{"d_mlp": 3072, "init_std_down": 0.0, "lr": 0.00173, "beta1": 0.9, "lr_head": 0.00484, "final_lr_fraction": 0.1, "seq_len": 512, "steps": 3201}
MLP neurons of a small language model. Each row is named by its layer, matrix (down: output weights) and neuron, and shows model dimensions 656-751. Each number is 128 + 24 x the weight over its row's rms, rounded and kept within 0 to 255. Numbers have three digits each.
A block is one neuron, or neurons of one layer that tend to fire together. After each block is what it responds to, as a language model described it from the Wikipedia text at the highest values.

L6.down19:111153095102154169082124161128138149131182090119115146159118089132159111135117107120134117097121126109143126146120100115122125134134160128143159121145149098159115096128177125134112084118173100135143142130147126145095100127156126125171169155149131134155181113144127149131124099109123065144
L6.down443:107114128133124147117153120112123128117116113176127115137137102128106096141152058112149151086136146144141147125127106131126114150137137107152093115111208153160165106164094114156120111099164147097099095154149132117102147110143064144142118166133102102135135129157105151164107153106128113149
L6.down785:139113125126172107138089118144123106077194115105151150121167147153106132118114140150153141134169108131095078157134132145122124129107163121100142152097147122172131105120102134134110100116136135126169099140147116150102095141135142179124141156125147136145088153132131129121107091127137123103
L6.down1410:176126118095115188162145149128141082135140123131118172145111156120106128155122141113101115125144138137155122148129140161149112123134114139105159098151156101163133099133141098131140159137151121112118090157126110128116144141136149108174147104148152128099097120138120096136120140121119123138
L6.down1930:115118127110081087136113132088107114122168147156144130086131094135115144117120152167132117095083114142100130135099116081128148171125149139137167146158155153102145140112185109077139159103150156101133114118094125131114154103101137127136102117122120135126142170137147103124083119117116120126
L6.down2076:162090135121111158101139123119130131091104143137149145108104130127172158140131099090142144171133094133111138164167135142127132084139115147151130118115109104129117120110163065129125148141125098130118139105119107151154117150146108129176121099152105130142146137144168141154115160135101112135
L6.down2665:120134154141146133124076131091103122128137128096152104115126091129112122136126081110187163144121121134148139172086114142089138145110153114152160148135107154137101114100123109123100105133169113134142136122095162123099104130088130184136133125123158141182148132155105118107136173095145142098
L6.down2834:122095152115098094170128152123162137166144100133138134129139154126147083149145168151115152144149095127088159127104137160131103107134130122116152141125155140153116126120131139118125113137099109131135106116148172109110164160067101115131146129128106114150118134152116121130126139136124170094
Mostly an opening parenthesis (sometimes an opening quote) right after a full phrase, starting a note such as (5 KIA, (born 1805, (2002).

L5.down667:079127151173131142187141092135130170109175148120151151130136134166109202139104180106141143134108134163122150136102159102104153167123124133135094134075110132140131135123132132093099121124108086119174137163104121113115110131114144125071130130102158166139103136123134162144112131118140108150
L5.down770:151154120121158135116124117130174115145146128082136095118150135171086116128091116177143134071109121137131122119120174169118141140159154087116087130103140157099103146134118118125113121170119122075153108136161119126092114104093162103128166105063151117114116148133155150079125153124125089171
L5.down934:127136193122102149110123097135110130108119065166143157153119121144153107115101166089104071120115121079162081125150122169092113136073108106129125137134117125177127138111092148087110159129168146144140158146113156117092120126119121115153138135124137123147159161138114153100089108142130161125
L5.down1286:120152136126141130141142141171077143114103161126128128094156138122133135134175119153158177086126113177135117140183139051109157136111148122123110119118154111089130132153111093116079141134079129109137108128174120161086133147130113118138124143148134049130149140176131097112169107124138133098
L5.down1783:148142112095147125109180057144138131153151114147131129098126116153118138119107184082140154093147127118127130142065156128145109121163153120132142138124126107163127100152118155111112123146140158125112091182153102107144133119120119114128149111118179091104121130149143126080112140145119125143
L5.down1956:131144112113167131152166106153110123144078119131099112109084151116134124147126173074144155089110099136118160161143099130144117092125072111100161132190121106157123161149119133122154145162144117152121121133137127125076169142103169126156106130120100085120139137122105152170143120100149097177
L5.down2257:146139104124088097122197089136083142111115079158139130107095162136155124142127106166114125159155124118120153085171129140122127161129144146123114150173083124163115181106118128143111071106134125120133139157142123132182100124145135106147150130140185149104128161122133102109156139087103110154
L5.down2816:116111127167143135110121108166147141079095127083147127079161136122134165125143140115162113120172129141113118111125099108125111118144135103152117161169124110106122136100112116121155125116162122123129135158113152147090135105118168108144148167126140098110129144110080100141142160112113119112
The preposition "in" (rarely "In") opening a phrase of time, place or manner after a clause, e.g. released in 1996, in Normandy, in full.

L5.down679:148142108115095103140103117136118123116120145157103064104137113141137094154109165129089157101137101150149151104125106139158135132124128125120110144112132140094130106138149170132137136084140112128110092115143091123128157128135150116130115129150113145141104131130115162132118086139119122160
L5.down945:125116105113138157109129143139109155117120156168141118126144176130151123105125107113133114132123138100148101147141113127093143119112143102102192115145135128120120136113127118130162130092123179089139112141133183139140142151187131168142116073084145119139142161103160156097147120096143095128
L5.down1008:109121094079158178101158125156130168124098141138100134116167107111131135126193118160117138123102147111144125181133104095115118095118125108148115101077120137116123170114139122128131104075148129158103163135089174146125122155128130156125144123137117112168167119184097138086085135161128121145
L5.down1278:096154127106117188059105183112127145121114135173170116153143124101112135113112089121160134123132130168116145137111097102104092120125138127116124127129117159082114101097101102138142110103172114129149143182152133102136109128146132117132142093129166168159159132123134104105125127156146148109
L5.down1489:103116129103150132132175115110132114108077093127132160104114126087079104146139134132126165144112152123148135119101123141164118157193102108163151113132146125114142120136134089097166130109143119141109130103105109133140104169160104120150130097140096133107180135140148134113088112175099127134
L5.down1668:154153135124103148131131101143105096118125116152171118135117059124115135105122105149110115122137133154123173110157130204127123117138117093134123140104089154062129129125126080181099106111126131099139109138143136132116095115110098143149151135125091121163120174139175116094140116116153131110
L5.down1921:130131150153107131117159071091180148141112151158126141121112121148148141137124105109090083135157076117130128107131104168134119126102085174142105133110116149137099073142116138174069095128153138145151114113128143171131123121139142165168113140095144117168149137109138122111135155163127143101
L5.down2009:114107108138146195127087097126121122066097121152120137137112119131177123127158122106131117098158094128144131165094117122138128115121083121101135148068116128136120141107102143115113126105151114110131090127171121110129096122104153129187148104134121150154106122087122169085139092173142166132
An opening parenthesis right after a name, time or phrase, just before an aside such as dates, time zones or notes: Creed II (2018), 4:30 pm (EDT.

L6.down492:091144109085110119119123158108146132123103135139151129139130144158115088135129136148148115132166098136148104124091167163127129105165118157096146101156139170116123182142124165124126155144095139107144088138151063121107139125130129128125141159108155148119177105186131081148121139166100115106
L6.down710:131127156166100159131132098132116137096099112128124134147126176154124113200066152117108123118125161119124152117198150054107116110123132142132140146137150074154091135127125117148118117174148159134145106102096139131128131149146137108116084097119176099127070133093167141118143118136139114164
L6.down1207:109108146090151141125122131126142096140164150079131129115156122142104113118107107111125114125103101129140158109116156116104093151115095136138163114165131122147138120120088123137116103153144045108130085142142167120098126127144132123144134129145164128082155104119185163155120113152158158108
L6.down1496:127206149131131093173100113119118114100146128132125167131149153149180135159115097132089118107106117116143136105123117121116114119129096165127117152165136121141117117149081104059151134149127159153117136107070112115129165126138126109123096121123179133116097158128136165118143126128103111134
L6.down1784:170117164121131138147118127088095141104131096116138112127138141098139105120141105147092125141146137143154100133119089116117118146119136146154098111102097151147122128109146090193151094111085143092084179119104126149117143119159164127119116154175075198125117136164157101112164152105105139125
L6.down2066:081174152169136135085159180151103153129147129128096081085120157106182168109115079148079092114094127115125116167114128115129104130115118111141124175142096151103093114100120147170106124131119150147157146174139152175116149091086073130158136142148126138116144124153139098141148139125115143123
L6.down2275:090108117125158163103120131142140132141130151145150119191130160156109131143113119131128153119080156094128092123114113137127111135100096118104137157159071117133148184082102157194150089177139109121131153138146152111130123126179108135169110130113173121129149130110136119093178092108114159143
L6.down2780:103122121086134178135184121180120161110135142093113129105129137121137135119117080126134120127117108096172069103143119130085101115098161109145134150127131156135138129148118122176129164106123112159125146127128127121105164087133109132140111114144119160124175135142123110132160132096095149111
Words or commas right before a new proper name is given, such as known as, called, titled, renamed to, or appositive commas.

L6.down107:133138124082131109105098159151103120104140085130091115091118148102141144096119122124114105094120091129084148149141122132132117143094151131106118129140140092125061121135144134096100129150123137125187129158105124070127174119102137099131144141137148137117093090133102138108143134152118131137
L6.down681:126139116132135132135136162144134097068177109165163126135129174131085124172123182126073109098099110106134115136153128144117132141140120126140114122135124127138108104103155138151113143138130153161110122166129121111121100117117147096114131115099133085161116146135154150055186115138118094104
L6.down726:166141133126103077110150138125146122103130155085081107101169154118173141127121109176150114170152133126164135136157078129089074156107162138152122156136127103125141137134167146128115113163133145087135113162145108137122141171148147164089139121156111164159137103164121149149119113182106128160
L6.down940:125166107103112115125159123101115157151106105091148116129125088101122115093139129155185151154086153139136124142108094119158113130098115081175096164152140141120158141154106130148112108132121116180095136105135088128113134121126083149104131115116147142170143088168090107187092207151139142115
L6.down1340:158125137129107161110094142130133106104132105118127153155122135131106139151139135108144134105085118163144123090102127121085101149139095136166129118104098119144137143129087139118136123114103113096123116155131121172106178117163150131154087136147108131125140181101132122093115138109106125158
L6.down1542:101112101077119115149146128140086135087139133117119100135127156110113124123094166139131101109109083133144135060115165138125099141119110092103148146163187089127134145109102104119150161195140144135114115139124143161129149112151100139130169128125142142123152161139119132161113090117121149120
L6.down1880:151163155175122134115079149084109130104132099165130120097169154129129125121129229121122129114156090130136120139118134130154160115120131104129149141110131157097115132136128113142152107126151128125131133112142130127098105154158117104088157137117147149160139136157123147158125130140116143129
L6.down3018:140109107091115129154144131139104136141113104102133138137166132117083173146121146123132112131131173109105094126125147110100103127117120092132122087139122109119159133153140162130140139163104125113104130126089135117100097077137164108126158118131122128126172114158162110099139137128137130130
Prepositions, mostly in, after an event verb or noun and before a year, month or place, as in released in November.

L2.down412:092140111157140117134098161131112120123099178147109122123162117150120142089094127100152132140137143136132113148129113124128147104115146124105108134159053174118144116070093118129132077166138143087109139144161115125149138126144149116115115091125118107221145123122122154127122150152125137135
Opening parentheses and slashes that start an annotation after a name or term, e.g. Mr. Blue (Edward, CPI(M), G/F, Electa/Rizzoli.

L2.down1623:142107089129115174125129154155154115102134153148098105118108128192152181143139167133098133142097087159108139113097146140165138128120118125146135122149156155113151134138129146136170131137150126133099128112146103111128129110120107121163121115103126130150112103118159125139121097147139154101
Words that introduce a name, such as called, known as, named, renamed, referred to as, plus first pieces of proper names (Abd-, Á-, United in team names).

L5.down116:129138081113154113134127130137120123116119128098122117147127114130105105112146091149153138124099120126134153144129125106114130134150148156145159165122108170134108095133131152162126130135137141112128136151132116138111165172155134124124093102149124129073131146105115112123166150115113159127
L5.down391:100107097114135109109136141120123101118102076120059105144118123088117102157083115138159132109117062153131123177130164143115103119135094141094130182125103152132133086116109143134115120115105110096113134125147143153128144140109140133147118088131172103106115124122102142146148138160120163103
L5.down448:131129103143142159109157104114098181112135159141116139090134109122113110097091141135137134121112138114157183148101105077112129105090177111129142166133099089151142104173142081164139085172095122134171126152130135109141127139098106135131133150154145133104150102140173123129153130167147077086
L5.down759:150129144118138125136139166105104070166122141143107112139155112112106120109124124111160146147147129133136126119095124100104119123119110142181132120139141109099171113122101113122174148158127116154146115129120114151138142150141137157106110128091139114147121133141162104110147139095149171146
L5.down1476:126158099124140138138140153117113143119152159142129141150131126130123139152136103145129153138099172096106162149114109120143117137139118133133108171139137138138140118090126141137148134103108085170111128132085126111115134162147131152074129103149133123111111107098153102147153148151161162133
L5.down1483:121103150142123143110137143143112099126141137154122129126109146152141085139146139140136109094143105159125124107132120125124119147188134142136179194116130144157116096104154124156153108125086127153147104129107125136104117138156133099112131085155140061114113141162088127147173142110096132124
L5.down1914:077147133109125148148146111177145151105140161118132119147099124128154122152134088118101108153108163149130089124094103094106129097111157170123151157091111121153135182191152118130124123111119142140121110118162115173098115127133169149160161139138155140130105134064109101123134148159090142101
L5.down2179:115113152142155136138109162115080147104125139125102149113124102182175148155120141137105133116097119105085141164108127139135118098121133084176151148116139136107089115088102118141136099167147138110129112134153108129160075152117150130134093124110124151135144156149139117100126149146093133113
Verbs and nouns about creating or running an organization in biographies and histories, such as founded, launch, set up, establish, company, firm.

L2.down1527:129100112112120176160134141150129153169140141147131095158102138128127080134090168114115139095171123130172138128109116135105155112132099146161130175137127087112124096143092142105117117085109141148169137177132080145104101108127146163144134124073157081100106124152087132105206096138116105102
Prepositions and verbs marking entry into or placement within something, mostly "in", also "into", "enter(ed)", "at", e.g. inducted into, enter the FA Cup, days in jail.